config.toml
head_dim = 64
norm_eps = 1e-05
positions = "rope"
rope_base = 10000.0
attn_scale = 0.125
bias = "none"
lr = 0.00563
lr_head = 0.01
decay_shape = "pow"
seq_len = 256
doc_mask = true
MLP neurons of a small language model. Each row is named by its layer, matrix (down: output weights) and neuron, and shows model dimensions 96-223. Each number is 500 + 25 x the weight over its row's rms, rounded and kept within 0 to 999. Numbers have three digits each. A neuron's up and down rows have the sign that makes its largest values positive.
Before each neuron's rows, "fires before" lists the tokens most often just after its 100 highest values on Wikipedia text that the model never trained on. A number after a token or word is its count.

fires before: "==" 26, "In" 11, "The" 8, "===" 6, "On" 4, "A" 4
L4.down269:488494497512458544503479438432502427509532464489512502492535498477492518512524491467495449530510489506507499490513471473471473519512547488513487498507475511505535483496503486473582520521498505531489501500485492506515482495505452497470480517509480519467534517485468448493494552514519440500497522491466511458513492513458465499510506534526501489503504505485527525519459490563517512515448

fires before: "|" 55
L7.down601:523508487514469502546497466485497498527506484453483512471525496505501538499473515475518497498501539481501511528477496475512437497432497539532498500473514542485520473486499457540512500471535503509484474510514536493519471498485527498520551502481493492463466484549498506441493454503519483529503526466468547517496511554509489532523532501439447502485472422490468501514522503498495474482517

fires before: "," 51, " " 11
L8.down639:498536497492499498503505506525531545545497508504474473521506546496499513497465536490523514500541506491476524509490525542495486539505472488471456502487543505525527515509521548513508499507523433491495522472539522499465491473515466496533526499534466490497488454487497472537443497471510487497526509510495525506474501495504470480489495525542534532482533529510498518490468477502495529527499

fires before: " " 46, " O" 4
L9.down273:499509512497498530527480523533485492521505496487504544528533487495517509464483473486457488517516547510493463495473503486470469494503518526528472491515481536505468523513519500495506506477500493532471514480502475493525521496473504514505514492549530451539443510473458478483491469489489518487507483557481521472532510528513462529507509436529493553461452519460490480497480560492526533498449

fires before: " " 64
L9.down153:530513533464531488475505507483480508553515483492489512504539476511533520529494503475479480558538538501525562550524549559473524501535512515462501574470515474538512454506484442498473484514521493490521519530520500493524483502502490492526448511524522501476519514494493468493517503507513539487497487501504477512484484512497480507482470470508492493488521490500525440482505479570510509491527

fires before: "|" 81, "|---|---|---|---" 6
L9.down418:497518452505513519527533531497478549486507523508491462444517485480510466474463473441432445504500514472473474478508511477496503476477510514525490513554544495485512488511502513546528461498502525479484515511516495489474489500462551487464525518436517510506493481476489488525488486539484521467514488460463493478503539530506451547527518501499500489484524519482505508488513502522440522527496

fires before: "," 19, "." 12, "s" 10, " and" 6, ".\n\n" 5, " by" 4
L5.down90:470526489505478508485518478538509515472496493493476528519550490480499502459496515506541506502530489462517481525492523504528521510490509500465483498519497471456506459485548446519490467518557499505488485527527535504485491478571481511472517509506507502462482542490474475489502552457498504447514490451526488441499513466482490489519425495476495528501508514497488534506519512508504494533489

fires before: "6" 18, "7" 17, "5" 7, "8" 5, "4" 5, "9" 5
L5.down50:519466485524460527485510524477531506507498566502529495455501490459448508501483485520417521480508469517549505538504507502527505447484504496506497542483536507537486487514529522520504518481494445507496524481482507531495559476489502518518507495477539472521495505499492501507519507493506464528453497486495491531513489527532504520471534513493525512451486532517471478488528499466533570486439

fires before: "5" 14, "6" 14, "1" 13, "2" 11, "4" 10, "7" 9
L8.down154:483457474493460510528480484493488524527505509496467489519487524521498490530508499455482541521486475534515519493541527503517481488501507536531538512517488518512544500496507477472524422480510455525531525467511474515468482497502503502505504476472515507489468457516543468486487488471480489494499514488483543482449501503488536481479481525494478475494481525521481539544512510530504535426479

fires before: "0" 15, "7" 11, "1" 10, "2" 10, "8" 9, "4" 9
L8.down462:508512530514490503508525508477509494495526541502484469482491499475485550529532470507511496503509463527517524480518516499523545475458486497510508552511517492529506526529473490480522535507513528469544518463504510538501474488495505470441482520521482521500525506491468474500529469464549489508497476509472486430462533496482556515506469504527475519470500550517449491516518524502491493479434

fires before: " " 93
L7.down213:518435474536505485496495530536494503491537501517479523453534520548519510481459508473501525498497528475507492537483482523507473517454502493513517432498519504489525523444473508509465485535566495477492503505498445523469534443492470531478471496523483484533461521526521496480541477565470524505514536489492527504466511485498487475507498446494528433486525534505540494509501477516519472500467

fires before: " |\n" 57, " |" 30
L5.down430:486455511523519520499468476505540522494473571519481498500525512493458576528480554532485502546495507509495520526538489518490488470497518475530495467465435451486490503514476495515472520502500516497519529491518526478515485440473523517503502519472520492508461535509481471504511537466496439546547496515502545464531494524464477510501538483494507516510497481518469519529527533476523456525519

fires before: ":" 34, " The" 10, " |\n" 9, " " 7, " |" 6
L7.down313:458455511527478520497534491506512487483524514515459546530548478539528542491492481468501492511523506508482517503507524481500496491506509458515511460456533491478463508509510554478528492553474448472498505508491495549462493488520487511466522521457498502536492494489519492498506458561482503459511483479514482442470499454463473478488516498468518530520464474480457486527497509523513475517495

fires before: "0" 17, "1" 14, "3" 7, "5" 7, "2" 7
L9.down14:543431498489493490512483464527471499522510490558480507491512499520478495536556554437490478507474535526507486489471525494474520489496496537488483489504509472522544512490495516499516493498488512487519501507489478530534453486516519525548494496497517529564433485488487494519516483512475510472520490502515520535508487506504478482529478502533497487510518480499529514508485518522522489496493

fires before: " " 69, " over" 4
L7.down376:486482444520485530534501459504460528517504487507522488547497477511467516505489459506533454502515487518527498466489433479506483509529458502426517499481480555507469507483516526488468499488509504435476527476508493509455500486502575536461512525442509515472511523496507478514501521472542527507511553496506525457501507525479498514510474495481489499510525500504501457506492471536516564491457

fires before: " " 31, "-" 16, " US" 4
L4.down624:509533508470517498459538463477549516488540513492476532509524518511469529507485496434475468547505498471480503543475501488546488487496483490525529506490514504490535517522469471510512486508515519531556505519486523493509502529506458504466502517464537478480511505483492510498478452518552500481517487463516467483523518498483512496458490534456508503494520487549478431541456499497465504526496

fires before: "," 63, "\n" 6, " |\n" 4
L9.down281:459457516529474503522477513528496498508516518535502497493480507498434497506534522517512493491452521492482490483520475537472504504556464490511434470501539541518537517464487440525491502516472543518471527506489506485512501490523494499501470535473486498493502501472524523470505522484487528498513549515500512389527471511470488515552521465499535488491524533519543484483536587503539515512484

fires before: " |" 61, " |\n" 19
L7.down434:540495490512481477486466521522514501517519501510467488481528521515501473524535511502512492505475519477489508546508457462495511494497555491447498520494458501476504490475494533503481479468514532513452494484484484530496513457510473499521470508483539514515483476443498500481503466518521535494491538502545564425525526498515495510547513451536528532479474450507538570548502512443512537525526

fires before: " the" 28, " most" 7, " first" 7, " " 6, " them" 4, " best" 4
L4.down576:491538520504535526479476530533499475519493511497488517496476538494479472505509522463496482533527509534475512520468540463514490536486542499469479474496515480517488503512458526503501549498537480503477474495531491503517519474493490489477506459515526472485451547490475483498494489506503480539472484502541510528500497495505465500517492475551491528526476529484463503481484479496481519472458

fires before: "0" 33, "1" 8, "2" 6, " the" 4, "3" 4
L8.down276:501518488492534485492471466495551476509469469490471471531531560524526507491488545484525494504529520527549475520497576477545516501533479478510525569523505505507485495504459488534484493461479468449490502527532464510485478492555524485494472516487523464470504553510449476486522528525527491503485504504495513537475494526483525480504506537510525518491507476547511492483512481510519498456503

fires before: " " 50, "|" 11, "," 4
L7.down590:496492471490478484508509548551463504448499533464458506517448459533490463474471476479494438513530520524510514525507536517524472503465458518507490482497522535525524515489509513496514515507491490515489534504541496504542532455531482517547482456520493461475475489511532479518500458520499525491479517507472515464482471517543448507485505476529579504464496497475528475506500490502499540490494

fires before: "′" 21, " of" 11, " was" 7, " in" 6, " by" 6, "," 4
L7.down183:494502479569510460491534513485506540535498503502489453506499498511486523525504515489571476531503514484507458512457507501468474499489462531494521503542494547456511506495504453460536508506454440507481494518458508513474493523473481469507522439491493504447545519465535484505535507484490521446489481495499490465494502508509504490510508533477520512520496519496490532491471482454525506558535

fires before: " in" 28, " by" 11, " on" 11, " and" 4, " for" 4, "," 4
L7.down341:470543483499505496491485518533497491510515504465475448496504517506534493551503526500539526513480499515471499490515493532477490467480485536472512485513487527453539457498494511506551540480560505503515534517499499516488503517496492507493496521507504498486516521517493447487481449528576517480494509474517499504522519494501492439503503488520490505504412512548483495458517543546528475514468

fires before: "-" 65, "=" 17
L8.down500:507499500486456517489502469480493485510489507479447503524492508461460492497541501505547518464497497506473546543534486491511510522507501508478516535479547543482493501510525475486490473510539542470460502454494551521543484515528471515454491526487492480490547490505493511473458515506510465510542475487486505515529461477550504505540477541487503491491526512469510430495492454510470505537509

fires before: "==" 28, "In" 9, "===" 8, "The" 7, "On" 4
L4.down616:514465544479507515456472437478495499505540513493511506529534484474479532522514501496493469536529525515476525538521463522482487471518468525506492528466473536520473491489487461499479502528479529487504492495519444489546492492487489471534532552524473491464496526463511504532482534548513451488502480509489489447477511480467494502498504498499497473510514505515514495521511485520511488542534

fires before: "0" 17, "1" 12, "2" 9, "5" 8, "3" 7, "4" 6
L5.down525:477505498500450510505488485511512458536476526521493491497540494533527494494487539502484496466501494526510534540454474485483491460501539468506501497494460464478476487555478530537490493480545478500533514479511524484507489508470556479510511483493514518511464453519468491500478504494506485506489518527487538566508488489465504502456515511508526496511475526555483470474519523477538494469499

fires before: " " 50, "192" 6, "an" 4
L5.down228:488498508521487482523443509495525542527495464539487484497441530498503489519534471495502455518520536492519482475491482477522493501504531506512476484462473458476489471516479542480528504508513468529494528506495499528489463493507503493535486498506471457505471488485501508524509513505487496516517529479463537569508505475477502493469494518513540533468488497506500496514488485464481523501488

fires before: "," 42, " " 15, " he" 9, " of" 7, " the" 5
L7.down69:510514517528489447513529494546511521483524518501498499493480469456503517496496493457443520531497475486545487504509514446479506555496490481500500473502494496502530479507482463474472502507479542484520528481524490488517494504509522492535465473493508467531489464520492505536507483525489495486465496492516480488520455523506462451506524503512497490521518510461497451522499521474473501494493

fires before: " " 93
L4.down195:497496486466470487443469453469478493519509499524522532466510492486475494512466494472505469525488443502487475508489442522514438481470526536537479535513440478535521523521526490468506530474527505535512563508499566518504495486447482475500515461493527481503510500503468457472493533531513502517514536482512509445485495491467520545488468542488532525460511526472501492502502452498506449475464

fires before: "1" 13, "3" 13, "2" 12, "4" 10, "8" 10, "9" 10
L5.down356:560497491488473528489485491478498478489435511501491495523548479482463480514535550503501519500526469543538517539527545501460498472497473509536528539544504538481473505536481513470499478531533457485517518490530469479545524525494520488503470513446503544486490480515517515521487503496497504516526521475500505477498463497554519518498525517454484527462497492503533514501522485523484483546484

fires before: " " 76, ":" 5
L8.down138:499479477478490493476498479491448481518516519474488508523502510480521510484483526517541472468495466459502520512509464537478525514524507465479499527479479517495484521518518503451552478538530557530510529520483508533450519516502509505450513460470515506505497550522475495475477488486492533467450501507439516472473517504452492526488447546507526494543523501493564505505481475541533469480506

fires before: ":" 17, " in" 10, "\n" 10, " from" 7, " on" 7, " by" 7
L8.down486:484536495444484472490521509490524483513503525466534459500524487506499522532528491493478493464486453495509464483481522509509487511517473513450440523462513462489492466490494532462574486486475450498534496515540487496544526493474448494463498497476518493478525510483503508450489486501509494526505508498491466497504467509462527503449466478476523477542482484503535518501515468519501485518474

fires before: "6" 26, "16" 12, "7" 9, "5" 8, ":" 6, "15" 5
L9.down623:508472487495511456501498513507520476509478448495520446529511499501536456544547487528468530484459502524487523527467498515546516529466511512487520484506506463455482515498526484518547496496504500512524502437486506496537489502476495517492517503418527515489450517511525469537479487422536514507470496521522506512516510487496506496481490467485504467485545486499502494543484524497517503490473

fires before: " |" 55, "," 37
L5.down394:468489521487519495519513510539505512483498517520476466486465505543485515463524499466498478518500487545515511475508468506525465560468501535505466420474517506510476446495513492490469475508505521518506504453507453496510522489496546496519542566508500478496491522512497495518487497539486482475517449486510496435543514492486473514516476527522530526526528495521495455527528519559506486461516

fires before: " " 76
L4.down377:489504527492472550509500472512505507522556469452509496485532482486457516468487530527501451543500466500495493536530433485511516477496489492506519484454494501480534529522513469490543528466533497510490482509503509554518467482495511517478527509512479470491514511544445533522457520477544510521528488494498495450527466518510455493539496539478472530503489498514477495461495477532500458554500

fires before: ":" 26, "8" 14, "7" 9, " by" 7
L9.down18:464497488495503507477546510476511494485506475527541500532488498484496535518530485470510486547492453510534446542526544535503466493517517488513472529526449472519504505479533506490509488488514477559483497506512499493514542528481495539517531476515539485487476486503530467468456509490490519510538558549519500523528475515477529511452491523499512528494498463458493532474485502484519493495472

fires before: " the" 55, " his" 4
L5.down407:464473541478521472518544474471550479539502475544461559538484498479539482497511518462489505512498506551474489482508505481504448532537485499483531459506508495471530514506449521498520505482513512439478508543499495482510489524485501522478498489467521493488497475527456488509524472511488503510476530489499456505529488507505508460537481529503523509505495502529471541476467505517448509529521

fires before: " |" 20, " " 12, "–" 12, " —" 7, ":" 7, "ain" 4
L4.down327:447497436480508477508476518469455485528496517544530467487481466519530465464506481532482512477526508507480503534509499531563510493491470503483490520519525484524502471540517542496524531497516512518482434496502465479483502499467553503497487470527522492481479450473534499465508536487476537485469532511485514504497465445516513488505496545529543511433503491462518543496472534485499522536511